Weights of a small GPT-style language model, trained from scratch on English Wikipedia: no biases in attention or MLP.
MLP neurons of a small language model. Each row is named by its layer, matrix (up: input weights; down: output weights) and neuron, and shows model dimensions 0-255. Each number is 500 + 40 x the weight over its row's rms, rounded and kept within 0 to 999. Numbers have three digits each.
After each neuron's rows, "fires on" lists the tokens most often at its 100 highest values on Wikipedia text that the model never trained on. A number after a token or word is its count.

L7.up838:462560455548527514505549527476480487456446425520523499494446493463528524518570497556508516520478471537546557548468435476420482461538490486523513555524546560496471557414491510486453513439601531458482483467522512480520463554508518543454582514502519496488429521447423532555549501506448500501530469521538510563436479439510546610465453414538415499470437559479400549543473503552546489459508432458544550491525542502514505468484437491553473524495515470511492518527453495494540517513496502482530464507550543476541457477473470466542492450468525496517551513475469540518530496496578485541514513577487475587539465522553458468474496515476491534552541460526504503549523465488586473503395432503496530506501424510499529491470376489459478468495482504470551502541514429453475453487473591
L7.down838:478500435418509461545513429449528516501493526494516478583532564482463473516431460498466556524478493523554446503477495516463541557513497496525522515519487538542523547510455464459446516463454556519543473465471508438464548472535513479516511491524511429481481469497508525498516543470522525487529512496537555549549529498449498485541542515443423542491566501501535531563439569520561427456539484528444504530495460504448483546502542527482475534500527465530468464476448477566442458486570484463514446569585494476507587526528446587577451550448499540506550486557497499513497486540528560456469427375462470507491548495507565437439556495462511545579478532467433453496472469489557458503493442470511531451497452518447462488518523495525447631556463480560466571462498527526529475474496450
fires on: " and" 31, "," 12, " B" 6, " F" 4, " Pr" 4

L2.up129:433498478519516445507470461461460532449556493526477509473478522498463479398456513547555524482416494459455545549485562555518525520517470492491461561518528552476542470524545477452457529488457532498540449528426581479521523476507506484458433450501450525501567500478489503540522447527582560486518492512551513519523536538411557562564553487476512461565449516525425489475505503560476561524490596475464510482487536464544534515460488496454547421481539572469503486503499538518500505469460509506579520454470413425509565504505461492451501471477553482522456465517548405494439455495462452471462538503514396527496433565519505545449467459568502521452525583490470527494486474533404552502537539533455531532530477496548565537529439508511453548533475473505522490529510508452577499458561492
L2.down129:533487575569493495453501554445408552480390463579535526525578446531505469464508491488499474509543480465476500442561504467478470460446515492454503570515478433464512477543474555472459504517518480488527505452478559491501538573506442510479536532463513494474508527543556465497573542466455506539510462562498493457451557483503501482471444455477537521426483454500480490504491503481449495446540485546504533500534456492469438486546458481534451485587430575479428560547523451521497455505463461589476503540559608488463459584536472559494528549565504576584498536537481527438450527495557565482514516554481514416449511537529415425555505517519534457509469488528484526490514511511520481464473461491525497493456505551483533422493508490399527467544509501487498513513454506515473587509545508
fires on: "t" 19, "i" 12, "ar" 8, "." 7, "c" 7, "in" 6

L7.up382:490508482441476504491504544485486517450519510453504511474601524541531498479442469552515495444565505481561465564485547442585420481476555491489542489567463506433548491494460477462444595535422482456493536521493460483565544514447490491504477518562467468573468551445533511494532510506547404496449606510494476501540545496519474520436481535483463561469550456392489516510429474500562399505589514491515540500493481503556543487472456474492533482554480462487469452469570537532472507512476428470493595505472490564477499474460550540492493557517471484539524446501477440471407486446540578503519508432519551439531507492520462465535496559584461503440496476465541518473465469460509470479515535502485462473515464441517539515563482455467502509473518467542505515466545571539483529567480521
L7.down382:428552534500470494516499546511516518480447487496554528477535475548375427564536429553453462500524534467557462535513496626455483526501494536537452508485508506438546465486538539457516464447521556523471588475412474494503465470509523490520543462505510476489452493497465447500463506565463464488484438459502482476565506503530513503573496540529499486553513499471468502528558569497451458477535567488532506489493406457481506455454471454543473569527464560489479502569491533518505491517484531496460493585445452576514529478545469517477535483489469555444564452462437511474462409462442532452489479473498478527501507550594525441573453440494568492465482400463521530520517490503439545484526496475541508486566516505481520486494516559579480533482519565544503455490481543464443485599449493
fires on: "-" 37, " and" 33, " or" 11, ";" 11

L15.up137:438468499499563410517526451506472527473424501580443476455534506548472516455491560519473471524441487525523417518527553507453400516544526484496448453508414504473507518484529459528567422493532523531465490522523569466563518448472536503458461511594544517501444513461509515507504478482507469520484475534500490504521534459505486440582506526531443493563532513454525414512526502494551513568522504544550456555507468518496528550505498475466485493584491464547453475499482495484579501470521579484431521500523571514468544497512588448471550431522480555413457497566511557477515487522469538489431437481543454470514504571525488476448546533463455491474513516544515480535487563482544474511475490566464497526539430538447433492518515489491464517503470395500452505536502552404535591564460513
L15.down137:510548534504466577536475414527486445544496496529482529574555477533563474507471450492523565519544514564445449530509509509477445456552479452473492512421492535454512465479535488540395502506537537509527464629551481461513527418522504477486446504492459453553567469499509540480546452498524549489441466550545484443479509501449448486555447447548529534580512508530431546483521491493538502456467540481520478552481549423480579519381523487573480468448557560515567466561522461467500502490424511503525496470538470475434500524516505535566465467491561488506521467493476485467453488587444498484583540535514488510544484504566516494491461498497544455443515464573535539493566492441497472492537518523565533453536506479505506467478534451479482470455413561465492469555497471534479480532496551
fires on: "." 62, " " 11

L2.up133:577542521483511453500464444514501538505518495551462529443419476440512558514477566494545577497574445501469552501468539449536484486481508503561474548467480500475507485468434484488465542504546482561507486548535548432505532529533536602504589537524467541504472522469557513504504492428473523523482490522527503498500453426535517528500522497454496524520501484567456409499440538434511522530481493437523539416504480484513522477493517427497594444440484513525555428521502460381539521516497441513558507505555486505496531443460524571440530548466575479496486464477495462489561511421536454469491536526518528431516468452489479469539451523556560592449519426448505496503478455498501478486493476474515518569560538489424392513528542444543484482481538510517480493528521508571493512413462476
L2.down133:461583509417474573527567509539495498518477524547451499532497549476507474505450496485433500465497560506485578518500498431477470555505516469431508435428503518583493501438556458423516511524502487486499434494530468474540481487547426520502506457483478525484437506521480528466446503585514476481481510426442522527468518526472461465544517527499496586511575435530505493556477518482501541531508460469525488521571573505505502477601465401472570561467495492454591493488463519477522584505509572466410540474468548476567542479457534455565463491538488499552536483481440472543425472509540447525452515458456544473500456562504532525507522483484514554547491463492463449527522497467429548494482473542513545489597486542559493459501486461458507471500417566471417532471480512555506522546495478
fires on: "er" 14, "ad" 13, "in" 8, "ast" 8, "en" 7, "y" 6

L7.up937:496467471554521454521487474486431373465490505512529470467480555487456464425469476539515524500481485477520506506509504518547547544511541481505468515507480519472529508447486453498457506533467511491511496515555559583532531500465521443505494518488479482475468611409547519481510464535547500442500503506555510508473429471450432531544563573461538520453528453493492427476565492521524501484544500484505546410455559491485486513459594456514477384563498555465586506425474502470442573465487562483467495463532469461545540450497489515431565467516497547522511509453509431443581424486466490548493531560528551542524442521527462486426484541593482524519559502528493562539522517456509473498525532508527532535424482558491507426462484493480502618464543544481508500511498529465464530478439498
L7.down937:530489504467517508520466495496498527505460483409496510483557436549452467428587527510475401532509484475434501471500500547482566535445459448483484456506481557510484457450449505472422533520520509511489438568477488556504395507485489487542496506500474517459515532535437514513591557481579572517453549460535505441546445483518475472547472466578505498526480510494465544488439434436477542504531547419485458551513540494557469422489465524502502420512432503477395554546515486527605515458448512535536533487488483541494515475573581540501524534504465488504476511525541547543459456499487494524481472501547502445510538465595530554447537516524545434519477496498488468456491521528487500455486484452504473518376471508531429565599447497530528467566492503478520485515547511461477496517520498
fires on: ":" 21, "i" 9, "in" 8, "ar" 7, "o" 7, "c" 5

L2.up253:504543463434453481470491469476477470460546520499507550520561507423437452546494511486440450586451474469476482533485536532527520556516498442467429503545548535495524498478539474477451477539509474542458553555516539549543413457502455520458502457498453455499505594562545490469451475519515548480444484446523518514520462519451445473470451500459497515475508515524487518543498490461422386494481511502481641510485569444522466498526520554515460495475495534485457539537527557468457499465549448454583549441418463497498559459553485557433446538500540496486551480572459446456469494496488449468511498561522513476462546507498540589485504511572545547509564522506480456561558525501572547555528532505450544580452514497474516460495468564486471490472565510526457489512566510509522459441498485
L2.down253:536529491521545517571465574496531540499503541530468478535536542430468491513459468462488556456447519482496544515577470517500449471422477565508534507506484477366435551506515530490454485505474480573468532517424445535543531511545552453509559506453457443484469514514523475513514510482546424503527547536473495456452561422542580465527501549514536589522498501487484475514503473481428539440498588386502495513489553547508521507562462459511405461507497556539480495564452494416498448539457466511467489505541496522474472501471511534494528433497469521459470466543440520523547483500530524534454540450524537504493459538498524435498521509527556463497542502429582545503562417495463487512493490511502481523576462545485463494452519464537531480548494526530559441414515515451458500546606507
fires on: "i" 18, "in" 17, "o" 14, "er" 9, "e" 7, "ov" 6

L7.up74:512536520572601539487468493561476530498511499496495456521466500589587524484503491566543493510574508499482520493488550429469526474562542508512434521479486515496564511458458479414499508504494493503408474576423539467481521537470485508492508487535554512471484494424550543560489447465487505446527516472540445537588401479550516525512504480468578507499546441464523455462510539496521432478448456495502563495458482540429475484471513538489463452528486469446492551516467514450468477488463565473478491460482485511496568447449510523450539486457481491493540519520505434539520465524511521505578426474496561486527526427480477497519422482411510511462523450576477535510495485545504486525560554494515591560548488508514397540423531442515523532537523583503419457521483464575505474436519474
L7.down74:529500546492443429488475466503424501505535537530534506524428502456565452486468507478513462424558487457459455503481490536517490505637466486516490478508525554540447462433574588478536505587486538500534497521488510512483538491496472509515429456494564456502519524496517533556438510465509483518538507538563523470438465561468475506600508497417452509474578549464528551523564542482470591491464479471561567492501531475509462481492543527580507516482559568549505481500501474490453546555506487535516448447478551504504485451515481462517543405531487494493562514454572501495506429575444522398465447470530470485549443536570538442526530516545462516484538408479488469515489484492464548494539535492499466490486551489477481435485450501521455502453470542452504494501484444515541447547456582
fires on: "er" 33, "ai" 10, "am" 9, "en" 8, "ad" 7, "es" 6

L2.up738:450453510471545492534502491488481476532522424496527572517580573427445502503546562522477506557461443461546478554440510504535516488555513510465547480476533490470484401497482490534463428539439493494490498491442476580457487555510484541509508504472441552438485554566519513503538459463459519486522499450473411492512457509410496492511551504478508467536460492517529480537525446440463518480496503551471564406514520509549533509610575499526440492585593558512568459503495541471523483475565477499535522484498539512520558495450444540505522551500486507494435505455566508437509515434476462484457470496480547525590472499460466497490454508488493584580451558488479456559493477539465483479572449520497517495420479518501441507503491403564502510569539501468539485469533483505566504519462439
L2.down738:488529569502500463551529530514523450490529466523524532568507480618362553491386507484474510508505536417471513463611492490499409527493503510477479490550526464484523478467462492442459526514531496512532528598473521538438443476524496531552501445449488486442506578487476467453501494553523502503514543510451466508488529554502450442555515504538493457533562526471530502567555516499572552526485495526492469455449461481450496463537519575474518478547485472498573559466582534501575528498448486487580465466521534570525518555499526493487468533452582556436437528578491448462513481446466474552535418547480475510514505511429481438557433488462428546515515506550457463491503517535480500511464493566549496469467470485506498513525445516442494516499428509483489513507517489488528482572468503
fires on: "-" 26, "o" 10, "ar" 9, "k" 7

L15.up676:498492523407511486537538576473465524385501484545567511418535444515514567475451520527500426480489499449532530571464438455474526560525552519465529440501477460470486570506562500467537476487501480533510464570480525460522495466488499544506451468573474555498457492460508556506468443537480461509471549629468567507506558511445576466473535442563457477488496505520541529482512512452501479548469458511514441466531445501451534499516492516510453478470590544445500501515595494512522522500466495489536500545503489503481411563508571430526508478538515531513453492467521503488516504502417464407553479470502469544510511471494497552507499502444476502526574570548504497491500448484534487461456507535489469556495449479487470496516427483539571604445491427453429497480525532472421541514571528
L15.down676:549499554528476504472508507505480446525529441555434485465486483466490545511500421405460549578527543498470485484430488548500363508532494543501439562598596450500531457500475569489461491454441421529552485579463480506533503550543489434488528557518547547490473419515490494467464505494548516558529574495517430484534497533472398490469571509499468560537545497483455550429463498539504502488398534475484613471504574464481473507493567539483471527501518504577564502512513510476418483484541534523440543477536468523439530443484468481457506539446475496491536511500520510480495456584524557539514497485471519461440458525557534490542469513513473527489537436514473481582463472428480489539478476498522485479508529507469540507464441500483488451460516542472543508438514485500502529522485472
fires on: "." 18, " " 17, "7" 16, "6" 13, "F" 4, "8" 4

L2.up662:540449443530495467503437490453566434549544546540448465477504480480422520421423486514495473555553471492520515580537538517450546468492528488498483453527504468487498415485477545551515419508475512491484415447531502459582458412488428475503529514455538504500543421558531454446565464453519505493517464497560533458479488519487590514511486502538445497488472556512465527495504498533549418505536457480495536512505504484489537528510499535511513505516406439512522591501581458461526492459513564484468556512435464508463523491529440555532514503497497601523478457589461485495492531501458507571571522533422539467514479499493487480410532550513509468539488526501471523520474563488547561535533417567475482507419465563542475550453566521510496504482525487573458510506572480491440478481482496
L2.down662:493517581494452464437434444406500449527458521430524505513443538456564503493513472536416464534488542544477484543473533512416470473473566549533481526472477522509467556444486523492519556475463522506468530473486405497443556473465459487474530533464560492519503540539587481539499519408474507560494460487427496532523416535552501466485503467560403453490505476519480548471550520485522581598522475554525469483452584480500544507546477543497525507544526498535466419531483558452580499497462435489554475518528536467477510491496518530537476444517509482564533467497533492517546516471518557473478519567469451456511512483489533532495497554451541499494437463481454443452488491481587441488510560575491435583530469515492508427498468505521472431539510564442510496454435458493533470531489505
fires on: "im" 21, "is" 8, "amil" 6, "id" 5, "t" 5, "ip" 5

L7.up1190:448532401493450506545525475523499495541495550456502547427477520476488515412531460504419497582525562472481492503517490502525523420544454505488487506587514496470428611424547489489523539530494491446541496495542486491534541492463481476490512465496504475527450560495464521493433506503522497503558491489569523558427468585524535545486566492462495469483507531479507473440399514486502498511486475464510507538446545578562449519470533491535509511615486493433431514517413446443538587494463437467544493464531519480487502504504475501461459504432537509528512526443442508510476591475469488555556596488490567472450434520489515438524501484572500536504495561534531479485496469474513523490470483460513457533612436430501541448547534562507523502508500435533555541469520496507515526464494492
L7.down1190:528560480520509497524460539517502460463471468506387502497506461530477523617498513539522500427392488524555495498503561467426538462477535513454509518548468540505494500501513479582507543461527526539517472497439508508496409563467455470494532583522505483448462524469479461517504439488476474486419512450512506498582549434442464475478493463485477523493552525526554517555509517546557423475461575563430477477487454489487563463526513531507534529437538479506523503517526527525439435532565430547451483540543455508498492529484426531490534498501456498592516548598493489449510508521505541477431435504486461554431536487529502531445573440459488569539421450470464442519535543504496417538500475498454556476424535487556546575527483508502557512554527482474514476503510494514472496522546488
fires on: " of" 22, " (" 18, " F" 7, " and" 7, " from" 4